config = dict(
    num_hidden_layers=16,
    hidden_size=448,
    num_attention_heads=7,
    num_key_value_heads=1,
    head_dim=64,
    intermediate_size=1216,
    vocab_size=4096,
    hidden_act='swiglu',
    norm='rmsnorm',
    norm_place='pre',
    norm_eps=1e-06,
    positions='rope',
    rope_theta=10000.0,
    rope_fraction=1.0,
    qk_norm=True,
    attn_scale=0.125,
    bias='none',
    tie_word_embeddings=False,
    parallel_block=False,
    extras=['capped logits'],
    init='uniform',
    init_std_qkv=0.0248,
    init_std_o=0.0308,
    init_std_up=0.0355,
    init_std_down=0.0355,
    optimizer='adam_hyperball',
    learning_rate=0.00574,
    beta1=0.9,
    weight_decay=0.0,
    lr_head=0.00323,
    warmup_steps=196,
    schedule='wsd',
    decay_fraction=1.0,
    decay_shape='cos',
    final_lr_fraction=0.0,
    batch_tokens=[32768, 65536, 131072, 262144],
    max_seq_len=2048,
    doc_mask=True,
    train_tokens=557100000,
    max_steps=5374,
    dataset='wikipedia_en',
)
MLP neurons of a small language model. Each row is named by its layer, matrix (gate and up: input weights; down: output weights) and neuron, and shows model dimensions 272-399. Each number is 128 + 32 x the weight over its row's rms, rounded and kept within 0 to 255. A neuron's up and down rows have the sign that makes its largest values positive.
After each neuron's rows, "fires before" lists the tokens most often just after its 100 highest values on Wikipedia text that the model never trained on; "fires on" lists the tokens most often at its 100 highest values on Wikipedia text that the model never trained on.

L8.gate776 [ 83 117  80 158 127 129  97 164 136 150  97 158 172 130 142 146  90 126 109 119 131 138 132 140 118 136 143 142 173 171 149 113 109 122 160  40  89 142 131 149  85 121 184  79 132 122 153 151  97 121  96 163 191 136 167 177 180 144 140 115 114 158 133 133  96 135 157  63  86 153  47 168 161 139  97  84  98 103  72 142 174 135 155 118 136 150 110 108 136  71 138  87 130 168 147 127 155 116 157 121  98 108 191 128 154 143 131 147  93 132 100 102 124 109 156 103 132 110 152 133 171 119  88 101 170  83 132 108]
L8.up776 [126 151 160 146 117 158 157 153  73 130  89 139 173 150 166 135 105 134  76  83 116 122 118  81 220 117 140  99 123 163 159 126 216 150 147  81 149 100 165 130 135 141 129 128 221 102 205  56  87 115 122 126 114 161 192 121  99 126 102 115 133 139 140 153 141 128 148 110  56 123  74 137 143  97 124 150 124 125  89 145 145 128  77 107 102 156 206 132 125  95  88 106 186 165 162  97 136 110 106 166 136 130 107 162 127 146 170 128 167 158 112  96  83  86 128  76 108 114 133  88 151  68 135  74 128 118  86 210]
L8.down776 [ 78 161 117 176 114 174 130 137 128 141  84 141 156 170 118  55 123 130  61  95 132 126 191 109 130 116 121 116 154 148 168 142 153 154 135 111 132 168 161 172 124  90 148 111 103 123 120 130 163 144 116 115 152 117 164 143 115 196 149 107 105  91 114 109 125 108 173 145 124 169 132 119  73  59 176 121 122 165 110  82 160 112  77 137 120 199 113 111 132 122 159 126 106 131  68 157 173 147 152 125 102 104 156 112 139 116 134 129 137 130 116 137 173 179 111 120 133 113 125 122 168 191 119 161 119 120 156 145]
fires before: "\n", " The", " In"
fires on: ".", ".\"", "==", "\"", "ie"

L5.gate1143 [ 68 124 124  90 127 126 161 141 130 140  72 116 108 132 172 110 168 125  86  90 147 132 128 116  95 154  87 126 186 114 137 135 102  94 101 118 103 161 143 142 104 123 117  87 123  79 199  95 190 119 153  81  89 166 117 140 144 154  99 143 148  96 148  95 133 151 166 107  70  95 136 110  77  97 133 140 138  99 109  48 161 148  92 171 112 147 133 165 119 163 234 105 205 147 119 105 122 142  87  82 175 191 134 133 131 118 112 115 111  86 103 106 116 153 125 158 117 128 133  86 133 121 101 134 154 122 169 120]
L5.up1143 [160 194 117  93 100 107 129 165 129 168  98 133 120 144 115 135 146  92  98  79  93 111 117  78 117 129 123  80 163 106 147  98 157 136 176 150  99 167 120  93  80  87 160 138 125 134  64 188  86 205 171 169  94 104 194 154 150 158  86 105 145 131 166 132 157 146 169 103 113 101  95  80 160 108 112 129 101 122  85 122 164 142 108 172 102 102 140 121 159 120  89 124 146 181 120  60 117  95  43 122 104  80  82  84 104 120 133  96 123 150 149 110 142 131 105 165 167 137 135  97  69  88 154 142 104 113 188 176]
L5.down1143 [ 70 217 122 128 126 135 104 157 143 123 120 116 170 159 146 174 128 158  65 146 136 156 106 136 148 167 179 123 126 114 110 100 168 134 137 124 131 122 156 167  87  61 187 116 147 142 117 127 117 135 122 129 186 184 158 173 168 196 121  83  88 155 124 171 119 138 179 165  51 135 133 133 147 153  81  93 106 125 132 103 151  86 154 111 159 145  85 105 100 134  99  90 157  92 169 168 157  88  98  73  81 148 116 145  97 162 214 134 115 147 158 155  68 122 127 135 115 155 123 186  69 158 134 157 139 111 159 178]
fires before: "|", " |", "\n"
fires on: "\n", " Total", "l"

L6.gate272 [150 118 118 121 142  55 124 159 163 155 182 150 177 103 117 175 113 123 106  91 103 181 144 161 178 104  95 173 139 128  57 146 124 126 167 171 153 132 113 124 165 152 166 102 158 149 117 140 101 143 140 159  95 160 100 142 169  92 125 224 177 150 134 137  79 173 152 125 111  94 125 131 145  87  80 111  92 142 129 154 132 144  63 133 116 108 175 217 116 135 141 146 164 155 174 151 120 149 147 119 102 100 137 176 142 175 146 144  94 111 135  99 156 180 136 100 112 122 156  77 144  92 185 160 139  79 112 137]
L6.up272 [115 176 126 170 159  98 110 194 110 169 158 161 166 130 161 117 115 151  94  49 105 118 134 170 136 109 105 180 114 133 151 105 142 110 140  84 170 166 165 125 106 164 125 132 116 107  80 156 125 155  91 145 136 138 174 163 153 160  77 155 113 111  96 139  99 181 128 108 153 137 128 153 188  75 185 127 145 162  77 164 176 148  68 135  65 143 148 129 111 172 101 110 126 152 166 164 131 161 152 109 113 123 114 126  64 189 125 123  68 149  94 144 174 125 179 120 121 111 154 137 140 145 127 131 117  87  92 149]
L6.down272 [ 93 141 140 201 114 130  91 183 120 138 138 131 165  99 134  68 130 148  70 114 157 128 127 133 129 129 140 162 152 166 173 124 102 124 132 132 134 137 139 146  90 144 115  71 130 139  99 122 140 138  99 179 152 136 162 173 157 255 128 112 173 113 117 154  97 138 160 119 144 192 116 130 148 106 168 137  98 105 120 108 123 154  93 106 135 145 149  89 123 162 123 164  94 184 102 153 131 109 159 166 146 109 109 114  78 138 111  97 127 133  82 158 133 109 157 139 124  90 168 126 155 128 124 100 120  92 118 104]
fires before: "\n", " In", " The", " He", " It"
fires on: ".", "s.", "o.", "ed.", "6.", "1."

L11.gate422 [111 182 196 133 115 132 123 139  87  74 109 173 197 134 148 100 132  57  86 105 139  74 136  59 132 138 140 145 109 108 153 166  84 191 129 113  91 159 125  84 160 130 137  94 119 147 141 121 123 126 105 139  83 145 139 145  94 144 134 172 187 146  94  93 148 147 111 153 121 105  92 111 114  81 115 190  80  30 101 101 144 167 103 153 134 148  82 122  89 151 141 142 174 127 154 133 208 134 113 174  92 129 193 185 138  84 104  74 114  81 113 120 119 177 123  47  81 147 181 156 129 186  86  95 141 169  73  86]
L11.up422 [161 139  66  77 146  94 179 129 175 167  89  90 144 126  77 146 157 114 156 102 107 174 115  92 167 113 110 102 159 116 145 131 137  97 164 132  75 149 151 154 108 103 132 141 120 147 149 159 112 141 109 103  53 109 165 156  94 146 161 130 112 159 165 129 147 104  90 120 158 122  99 109 131 124 135  93 126 166  90 112 134 112 126 122 112  93 121 120 133 132 144 145 117 163  88 164 113 124 127 110 131  62 101 131  76  93 136  83 192  88 175  92 135 141 130  89 180 111 155 104 151 138  94  86 130 119 124 162]
L11.down422 [143 101 119 144 117 109 131 130 146 132 127  92 184  93 147 118 146 112 123 128 167 105 142 128 168 154 140 125 134 115 127 103  95 123 124 103  85 143  93 177  98 112  96 101 121 142 101 142  77 120 115 161 109 149 178 150 112 255 167 181 158 151 142 143 134 141 123 117 133 101 160  86 117  84 140 153  85 107 103 108 153 141 118 105 125  85 143  94 104  76 134 142 122 121 139 109 150 131 129 151 148 116 133 177 117 138 146 124 145 161 153 103 132 114 116 124 144 131 114 139 180 136 132 162 115 131 109 149]
fires before: "\n"
fires on: "\n", "==", " ==", "s==", "==="

L11.gate626 [130  91 106 117 161 137 153 124  72 131  88 204 150 180 110 128 155  90 131  83 191 139 121  88 135 134 105 100 107  80 154 180 107 140 134 151 161  74 128  96 140 142 152 114 146 126 153 143 167  91  61 110  52 166  82 132  85 144 147 154 167 132 108 127 123  80 132  95  81 100  56 104 124 106  61 114  66  62  60 116 169 165  82 108 111  78 127 126 127 107 159 155 163 109 103 143 178 194 145 170  90 111 162 187 119 137 144  83 125 127 143  75 135 158 142 124 183 132 134  97 116 130  87 111  94 184 132  70]
L11.up626 [166  91 114 138 132  75 147 102  79 117 100 155 134 160 105 157 107  88  99  82 155 197 121 114 167 126 116  79 163  86 129 171 101 167 138 114 126  89 164 129 121 130 113 111 166 150 139 161 120  95  52 102  87 153 152 185 136 153 171 182  96  99 145 169 131  87  85  86 124 147 101 142 128 114  76 135 109  94 107 118 168 172 115 105 107  85 139 103 135 146 152 131 116 148 149 106 157 135 158 134 142 113 163 165 107 101 153  58 173  99  97 133 179 110 170 160 133 111 186 130 177 147  64  82 154 162  98  96]
L11.down626 [152 123 133 110 124 115 140 126 119 123 112 140 134 116 125 141 136 121 120 112 130 133 128 114 126 129 141 129 135 126 124 140 130 126 132 119 143 112 128 137 131 128 136 124 138 136 131 132 116 111  46 146 118 128 142 153 115 255 135 140 156 143 122 124 132 122 117 113 139 133 115 125 108 119 105 129 130 127 113 126 147 154 117 126 112 105 140 124 109 134 139 133 101 135 134 144 149 158 129 138 123 105 136 136 126 124 110 120 135 120 129 114 125 132 158 120 124 118 137 114 138 139  95 114 135 122 106 122]
fires before: "\n"
fires on: "\n", "==", "s=="

L11.gate854 [ 86 154  98 120 180  93 133 136  94  94 135  88 132 167  70 103 216 145 146 126 130 150 151 118 179 108 166 132 154 101  66 111 115 132 176 142  48 149  68 104 138 139  94 122 111 133 132 130 178  99 176 112  99 143 111 165  85 129  99 149 115 145 140 111 131 133 138 100 135  77 123 143 121  88 118 124  75 156  54 161  96 156  82 143 115 126 152 122 106 114 122  92 217 138 100 103 123 197 110 171  86 110 120 108 132 117 111 113 103 216 136 115  90 140 167 141 106  88 120  79 114 126 135 163 140 128 195 115]
L11.up854 [133 105 153  98 135 107 113 165 114 100 167  93 148 192  92 170 134  98 114 108  96 116  81 173 131 188  77 145 100 155  95 104 153 142 108 161 129  90 193  50 159 174 140 105 148 132 167 136  68 157 124 147  94 147 160  95 154 150 121 236 131 121 113 158 180 143 186 101 118 114 129 162 136 166 119 180  81 109 133 157 142 127  86 120 126 116 170 151 105 161 149 124  89 209 131 129 157 192 140 176 117 156  57 141 154 115  80  98 120 139 148 120 185 161 146 120 133 155  93 170  94 100  92 157 121 140 150 102]
L11.down854 [137 132 102 146 229  76 149 129 100 158 115  87 149 131 106 108 141 109 142  95 142 162 115 103 126 121 134 133 113 148 134 100 146  98 150 118 113  94 168 137 132  92 144  86 155 106 106 140 126 163 155 150 118 103 166 117  88 216 141 141 165 100 121 136 154 124 120  98 161 109 156 154 146 162 199 163 101 123 145 136  98  90  85  93 123 163 121 145 157 116 117  82 148 157 109 156 103 157 181 163 117 202 133 141 138 130 117  92  94 139 115 109  78 135 136  77 155 153 125 104 105 109  56 122 141 186 120 143]
fires before: " 0", " 7", " 2", " 14", " 1", " 3"
fires on: " |", ":", "s:", " L", "\n"

L8.gate79 [122  75  63  98  79 133 151 109 126  99 135 184 148 117 137 108 177 123 100 171 155 114  63 159  86 151  51 149  71 148 160 130  66 154 117  53 150 137 130 144 196 120 116 132 126  86 120 105 154 121  67 128 191 126 167 146 189 113 132 154 128 198 130 140 119 105 166  88 151  71 116 106 126 154 121  64 136 123  96 109 155 131 126 128 164  20 108 128 134 148 121 134 122 114 113 126 137 138 114 194  77 104 151  98 165 133  88 186 110 162 109 148 157 166  87 113 122 155 132 104  60 159 133 151 103 139 151  86]
L8.up79 [127 144 163 152  82 159 130 134  49 124  89 170 186 100  96 105 121 121  93 115  60  94 196 187 181 100 133  90 124 148  63 162 109 155  94 127 120 167 164 166 207 142 122 164 183 175 150 133 129 137 110  70 112 189 154 126 139  89 143 157 111  68 126 161 135 118 110 121 108 108 154  91 173  87  92 211 109 156 136 189 112  92 113 135  92 124 184 118 179 146 158 137 145 105 130 116 172 171 171 135 175 113 142  40 160 175 179 123 122 105 111 146 199 149 135 164  83 173  64 151 176 171 152 120 121 199 196 105]
L8.down79 [ 84 148 106 146 126 114  98 102 123 151 128 150  86 181 126 134  88 110  75 168 216 154  89 152 120 164  64 103 148  61 117 164 129 116 123 129 132 170 179 129 148  98 121 146 107 161  97 139 131 128 106 110 185 113  85 114  95 178 148 194 139 163 132 106 179 152 144  68 142 117  90 141 142 138 145 120 149  56 147  95 144  84 128  71 213  96  71 124 176 100 130 123 132 144 139 206 107 106 108 144 136  54 114 106 150 154 108 140 103  90 119 164 161 164 125 153 116 113 139 114  61 149 187 144 206 172 120 103]
fires before: "\n", "6", "7"
fires on: " (1", " ==", "==", "s==", "==History=="

L5.gate1072 [152 114 124 158 175 135  94 133 193 124 106 172 151 107 158 148 124 152 123 110 142 147 100 144 188 129 135 151 117 137 100 114  97 124 138 104 113 144  82 110 126 137 145 104  97 204 112 100 130 148 104 134  60 119  76 155 216 136 177 130 150 189 143 141 109 136 188 144 141 142 127 106 117 106 106 112 124 142 102 188 153 100 102 130  99 117 146 132 106  85 166 158 128 177 153 157 135 124 127  81 150 127  93 139 131 143 141 152  71 104 103 169 123 142 187 121 140 132 160 178 186 108 165 130 139 108 122 173]
L5.up1072 [184 114 118 180 124 155  99 217 142  81 220 170  97 101 125 150 150 197  59  85 155 169 122 160 163  91 147 153 150 121 100 152 217 112 114  92 120 200 124 100 110 167 130 134 115 107  95 173 117 160 128 109 139 124 171 144 170 120 150 149 105 110  87 120 130  51 119 121 105 160 156  97 133  85 111 136 153 166 169 143 126  90  98 142  90 151 101 184 104 166  70 114 156 115 162 149  92 144 137 122 104 170 122 112  83 170 170 103 109 140 114 135 228 177  77 135  89 134  88 113 149 146 177 180  86 117 127 132]
L5.down1072 [164 188 127 130 126  89  57 162  97 163  94 112 135 101 130 102 129  93 120 129 182 159 132 166 135 116 115 175 112 155 183 116  90 165 132 125 133 116  95 127 116 161 158 113 124 170 127  76 167 137  70 134 140 140 138 127 146 241 126  94 203 138 140 168 145 115 147 115 168 180 110 120 127 111 142 145  94 144  91 123 141 140  70 121 147 146 131 106 112 128 150  95 112 144 118 155 166  96 164 134 173 141 144 140  97 156 103 129  90 147  43 119  92 120 150 143 166  81 189 124 127 136 130 128 174  95 148 151]
fires before: "\n", " He", " The", " In", " |", " It"
fires on: ".", "i", "i.", "o."

L6.gate856 [153 144 125 115  84 103 107 178 106 107 136 163 193 130 152 129 100 125 124  91 100 153 157 157  80 150 169 143 107 119 100 135  74 118  78 106 148 109  73 111 169 153 116 169 127 118 172 123 134 151 113 148 114 176 135 175 160 115 119 129 169 177 121 135  69 132 172 186  91 164 157 152 136  83  90 153 133  91  91 153 158 108  89 183 132 106 122 130 126 175  81 136 128 133 140  72 122 146 108 119 142  81 173 181 163 114 107 111 117 168 123  92 152 138 107 170 166 167  92 166  98 148  44 132 114  54 108  78]
L6.up856 [124  82 132 168  82 115  75 115 126 144  93  78  97 110 129 166  97  89 147 115 104 156 162 164 145 114 138 131 145 119 101 132  70 115 100 105 164 109 109 156 131 186 178 101  54 157  86 165  96 211 107 155 125 121 136 136 166 114 110  98 136  82  82 108 141 129 189 145 174 102  68 164 129  71  96 116 107 107 206 114 135 120  94 147 100 105 130 144 105 131 104 120 170  82 107 169 147 133 149 112  69 125 123 137 144 154  86 129 140 171 121 159 113 177 107 109  67 166 153 151 100 143 134 180 134 114 186  72]
L6.down856 [140  85 164 157 132  66 114 174  66 104 119 179 135 116 120 113 124 158  94  50 139 168 119 129 139 114 140 161 203  86 137 138  94  98  89 105 123 180 163 125 133 174  92 161 153 170 126 129 118 127 118 130 141 129 114 152 154 234 135 148 153 150 107 129 113 141 177 146 133 153 107 136 135 132 111 168 115  97 119 106 156  96 105  82  98 114  83 113 109 130  54 144 154 104 124  85 104 117  95 163 118  41 169 132  73  97 154 147 143 104 147 114 116 171 209 127 100 141 188 185  67 136  67  83 146 131 140 140]
fires before: "\n", " the"
fires on: "==", " ==", " that", "s=="

L8.gate1191 [ 98 136 121 147 111 153 188  98 125 191  97 124 119 141 100 172  71  73  85 151 110  68 123 160 164 118 140 189 104 103 140 138 123 136 136 131 143  77 100 147 179 163 109  93 119 122 173 155 140 149 118 136 152 115 142 114 107 106 126 109 146 128  73 119 152 122 167 143 157 180 128  94 122 202 119 153 148 127 109  64  99 141  89 131 110 143 141 148 133 104 107 126 121  86 105 139  81 132 119 169 125 100 161 136 166  72 126 112  94 180 108 148  82 150 158  79  75 119 126 125  94 138  81 159 108 137 121  88]
L8.up1191 [ 90 122  85  86  81 145 141 106 128 137 125 113 173  99 131 177  91  79 116 110  55  96 154 167  86 141 159 112 108 190 164 150 157 159 123 109 184 153 163 166 172 123 155 144  94 120 134 127 100 123 122  88 149 127  80 149 159 129 124  58 114  80 192 137 151 152  88 112 161 150 110 107 150  91 173 140 101 110 110 164 163 142 176  83  84 109 162 104 128 103  63 123 139 145 109  98 149 144 118 137 164  77 140  87  67 139 177 142 135 114 139 141 115 116  91 142 117 183 126 168 121 121 107 178 158 125 110 105]
L8.down1191 [ 90 131 115 160 167 132 169 120 132 162  94 134 167 143 138 124  78  98 118 121 146 105 113 144  77 105 115 169 175  90  87 117 152 145 127  99 159 138 178 122 125 166 161 114  92  94  89 144 189 151 125 168 147 156 105 123  78 154 159 139 140 154 164 189 133 144 172  76 118 105 110 172 113 127 138 133 168 101 142 110 167  65 113 121  90 177  79 135 105 147  73 122 133 123 102 138 122 148 179  68 137  82 197 141  87 171 199 147 141 104 122 121 142 172  93  78 162 184 155 128  47 107  98 108 167  72  94 110]
fires before: "\n", " that", "ed", ":"
fires on: "==", " ==", "av", "es", "enn"

L8.gate223 [138  51 122 125  71 123  94 132 133 135 137 173 104 123 166 117 112 101 147 154 119 107 191 124 162 160 196 137 208 146  86 107  60 159 101 136 156 151  86 145 110 172 112 104 130 125 166 140 129 168 137 102  89 184  66  88 164 110 153 119  95 127  86 118 111 135 140 125  92  99 117 188 174 147 104 131 131  83 121 110 111 138 112 135 109  99 171 102  54 107 156 139 182 116 138 158  96 146 159 102  93 142 141 163 136 123  91 113  86 161 117  92 123  90  95 118 135 141 135 126 156 148 110 153 127  96 147 139]
L8.up223 [155  91 192 129 113  69  57 107 120 136  87 194 186 114 141 126 115 128 162 109 154 108 138 135 161 124 118 114 127 162 142  72 160 108 202 183 156 168  63 243 169  70 101 145 164 142 141 147 119 146 111 150  87 160 127 123 122 105 176 165 161 157 156 148 111 167 113  91 179 152 118 133 141  67 207 151 139  94 156 121 112  54 119 149 149 155  88 153 150 151  92 123 116 173  93  65  87  85 162 129 177 108 131 114  81  91 141 157 166 188 120 115 140 111 141 112 110 112 131  82 133 153 177 134 135  62 142 132]
L8.down223 [122 115 125 159  75 106 138  99  90 142 173 196  52 130  90 120 117 114 106 110 148 137 166  95  89 102 165  78 155 148 190 111 136  78 168 143 111 199 124 150 128 111 107 126 145 141 146  59 109 166  71 197 168 103 146 124 151 121  64 112 103 155 129 152 152 118 102 165 148 118 123 158 108 108 157 148 146  74 164 135  82 166  95 119 148 185  85 149  90 100  86 100 112 130  81 109  98 132 122 135 159  99 115  92  80  92  99 171  99 118  92 125 113 157 169  80 111 110 149 102 105  70 154 109 145 140 163 159]
fires before: " the", " these", ",", " its", " to"
fires on: " of", "ater"

L11.gate471 [122 127  68  92 128 116 195 175  64 200  32 146 203 171 150 113 113  94 129 101 110  92 115 123 133 133 162 145  99  87 145 169 139 106 104 121  69 181 120 103 203  96 124 120 142 141 121  72  94  91 164 108  98 149 122 157 170 104  96 109 139 184 105 119 137 140 141  92 108 115 134  52 110  95 145 126 101 109 101  87 133 156 131 137 102 122 154 126  92 135 174 109 159 150 105 131 149  96 133 156 100 135 144 158 159 112 158 128 118 144 165 134 138 202  76 140 150 133  47  75 170  88  83  97  97 170 123 133]
L11.up471 [ 87 149  84 117 163 166 165 184 159 178  89 108 177 153 138 184 138 128 126 174  85 139  92 101 135 155 114  97 175  84 158  96  98  72 180 131 143 127 153 172 111  84 128 135  74 127  84 100 105 170 124  95 128  90 215 140 127 130 195  97 114 100  87 149 162 203  78 135 186  65  81 123 117 153 124 107 130 141 109 163 107 145 153 255 123 148 122 107 118 127  86 103 127 166 160 130 129 100 123 166 181 137 163 157 129 126 128 148 153 132  92 133 111 130 129 111 174 136  98 139 115  70 107 119 123 158 100 137]
L11.down471 [ 54 155 173 102 116  99 186  80 134 190 153  97 140  96 191 164 124 144 117 140 123 145 134  87 150  96 148 140 118  87 152 101  82 138 161 149  73 143 114 156 120 159 126  94 144 171 100 147 149 189  98 105 159 156 118 102 171 193 109 111 150 145  52 114  81 176 106 165  96 136 149 125 165 153 140 120 105 104 122  70 115 129  91 174  89 110  87 155 102 151 139  79  89 124 151 109 140 139 113  93 123 137 162 195 186 111 147 100 132 149 120 113 146 104  79 124 155 134 124 153 109 156 135 148  75  84 195 170]
fires before: "|", "\n"
fires on: "\n"

L12.gate178 [105  92 133 116 190 152 101 119 105 164 144 168 170 176 126 100  82 134  87 171 124 119 160 158 107  86 160 166 127 163 146 140  91 123 116 119  80 133 150 111 112  81 114 100 149 166 125 123 141 170 197 126 129 134 114 121 143 102 117 139 139  86 135 131 233 122 129  88 101  61 142 143 134 115 127 158  92 169 135 133  74 144 108 153 116 140 128 217 103 139 109  98 171 133  91 126 132 104 153 167  63 118 120 130 110 144 127  99 154 163 106  61  47 105 103 117 193 127 100 163 134 151  72  90 114  99 213 110]
L12.up178 [171 109 161 114 136 101 142 127  78 177  92 154 102  97 145 102 144 102 147 128  79 138 114 130  77 119 149 141  70  68 130  70 102 144 139 196 130 176 103  87  90 104  46 148 122 133 128  93 110  90  84 149 143 140 193  72 110 144 166  98 185 191 132 107 100 149 109 123 159 113 197  36 129 158 111 109 142 124 111 138 134 105 142 146 168 165 119 141 112 170  98 136 175 194 159  53  94 117  90  86 145 126 120 153 154 122 135 137 113 149 167 139  91 124 156 121 150  97  94 130  95  97 114  94 129  96 170 154]
L12.down178 [116 149 128 118 124 199 123 105 123 133 118 140 146 107 138 130 173  96 112  69 117 114  48 144  75 188 143 135 139 125 175 125 144 137 104  75  72 131 110 180 134 162 144 161 122 127 117 104 139 146 109 159 113 152 178 138 143 191  94 178 109 136  96 125  94 114 141 106  81 135 190 146  91 138 114 102  71 141 123  88 110  21 136  94 169 106 106 133 149 179 182 134 127  87 154  93  72  86  91  96 138 182 111 125 108 123 118 105 124 134  84 126 115 152 110 142 108 133 124 144 115 144 115  55  74 115 186 125]
fires before: " 1", " 0", " 3", " 7", " 6", " 2"
fires on: " |"

L6.gate1128 [192 129  89 151 135 101 153 145 106 116 187 166 129 143  76  97 155 124 107 123 179 106 106 189 120 123 152 122 170 131 120 152 136 104 164 140 118 115 108 125 129  65 117 145  90 138 167 152 107 136 113 142  83 135  78 156  87 100  85 180 140 123 100 167  89 196 118 152 158 152 177 131 156  78  91 121 119 145 127 117 137 151 129 130 139  95  88 226  92 121 188 117 124 131 138 100 113  87 131 197  76 138 160 151 107 121  93  61 113 163 120  91 163 103 151 152 135 167  83 128 100 111 129 167 159 125 163  77]
L6.up1128 [119 121 137 135 101 154 137 174 132  90 135 108 151  92 126 189 103 108  92 203 112 115  69 192 147 177 140 130 134 121  66 155 178 143 124 143 146 149 110 156 167 132 106 182  97 149 164 118 114  67 174 103 142 148 158  91 156 116 111  88 131 148 130 147 118 138 134 126 118 180 144  71 141 127 171 121 113  82  86 147 194 135  45 150 169  72  72 131 139 105 132 144 158 121 113 127 110 162 183 118  88  59 122 131  67  88 110 139 106 128 140 107 122 161 184 115 126 120 116 147  76 160 160 123 129 147 137  83]
L6.down1128 [160 119 141 198  99 123 110  67 134  72  80 117  99 163 121 141 138 106 108  88 102 173 143 159 123 161 144 155 161 185 118 140 149 108 151  96 140 140 100 134  93 135 123 147 122  87  78 124 120 200 134 147 160 184  99 180 108 152 144  81 139 161  52 191 142 107 186 144 120 118 147 136 142  92  93 154 115 144  92 113 128 123  79 208  88 150  82  81 117 105 191 137  97  98  70 123  96  82 167  84 178 157 127 186 103 119  82 161  94 105 121 143 134 127 148 177 103 131 103 121 123 146 141 174 149 116  99 111]
fires before: " the", " these"
fires on: " of", "-"

L7.gate216 [115  98 177 139 111 132  83  94 135 135 115 116 134 155 113 131 163 155  82 164 147 150 120 139 165 149 119  75 128 120 105 110  83  68 123  87 195 111 100 103  49  99 145  26  77 130 158  71  88 157 130 173 147 141 115 127 104  86 195 136 139 124  73 119 129 149 145 112 170 147 160 131 120 147 126  81 136 100  54 130 160 153 128 179 144 109 129  81  77  68 134 184 200 101  61 105  98 138  93 172 105 122 123 124 118 140 136 116 116 158 156 126  84 127  56  51  80 125 123 103  99 164 148 156 124 165 152  89]
L7.up216 [139  71 151 137 130 155  73 127 141 162  98 137 178 125  53  96 150  94 160  93 113 137 136 112 144 115 103  45 132 104 125 108 150 149  83 118 147  90  67  90 111  79 108 119 176 153 112  57 107 120 118 126 104 106 139 152  93 116 193 129 113 161 157 106  80 167 137 124 170 188 160 122 107  78 102 102  55 124 136 128  91 118 105  87 137 107  76 177 115  80 100 149 127 117 124  90 104  92 150 168  98 143 101 140 148  48 117 137 174 111 131  64 133  80 101 100 117 110 122 113 199 165 135  98 187  93 140 100]
L7.down216 [163  55 139 155 129  92  74 113 147 193 132 182  84  77 136 114 151  71 138 121  84 125  95  82 154 161 123 171 133  96 175 143 104  74 146 143 136 149  82 135 147 128  80  71 136 138 166  61 132 112 120 141 115 103  95 162 138 100 101 166 125 144 140 176 159 112 168 190 177 114  93 149 150 175 136 132 155  78 123 143 153 155 141 161 122 122 134 127  88 113  67 130 146 176 123 100  38 123 178 125 127 125 173 202 135  34 117 142 119 141  94 124 118 132 104 153  98  89 109 121 105  86 124 102 227  80 166 105]
fires before: " the", " his", " them", " these", "un"
fires on: " of", " among", "ort"

L7.gate859 [146 152 131 171 129 117 159 148  91 156 134 150 134 144 116 128  93 156 119 106 145 154 144 123 120 151  71 139 124 179  83 134 127 110 121 129 154  95 139 104 125 118  98 106 101 115 140 111 139 128  97 108 116 158 126 182  87 122  85  88 122 148 118 132  56 141 176  97 149 122 153 139 117 106  83 141 137 113 101 172 100 153 165 129 138  93  84 135 129 102  81 115 113 125 123 123 141 132 104 148  90 155 110 106 143 107 142 110 163 115 153 142 113 162  86 155 164 108  99 109 140 153 129 131  70 102  98  90]
L7.up859 [164 103 185 102 117 147 115  91 137  62  80 154 159 114 209 134 100 149 146  92 114 132 116 173  80 108  94 110 189 140  92 114 179 163  84 151 172  53 136 125 136 160 103 149 170 132 134  84 142 120 139 118 104 142 173 100 104 106 147  95 130 135  99 130 126 140 160 112  62 135  75 114 145 111  81 123 104 104  99 177 155 140 138 147 190 146 114  92 132 122 126 137 168 102 119  53 111 122 137  86 148 125 162 126 163 121 131 148  85 132 130 148 155 111 102 149 141 115  90 135  94 147  95 101 129  83 131  92]
L7.down859 [ 83 142  94 129 119 126 139 106 115 161 122 149 226 161  86 103  50  92 119 140 176 121 139 152 116 180  83 122 114 114 141 161 120 147  57 119 145 108 189 124 162 132 135 115 195 116 127 142 132 143 132  92 129 105 149 131 123 158 144  67 121 165 112 121 158 134 107 144  92 146  80 130 149 102 104 176 124 107  86 122 181 126 147 137 135 103  62 127 166  86  78 125 101 124  78  84 146 178 198 140  96  85 115  75 126 116 147 138 119 149 129  95 104 135 170 109 139 221 137 136 123 202  49 119 127 101 113 122]
fires before: "\n"
fires on: "==", " ==", "==History==", " career==", " ===", "==="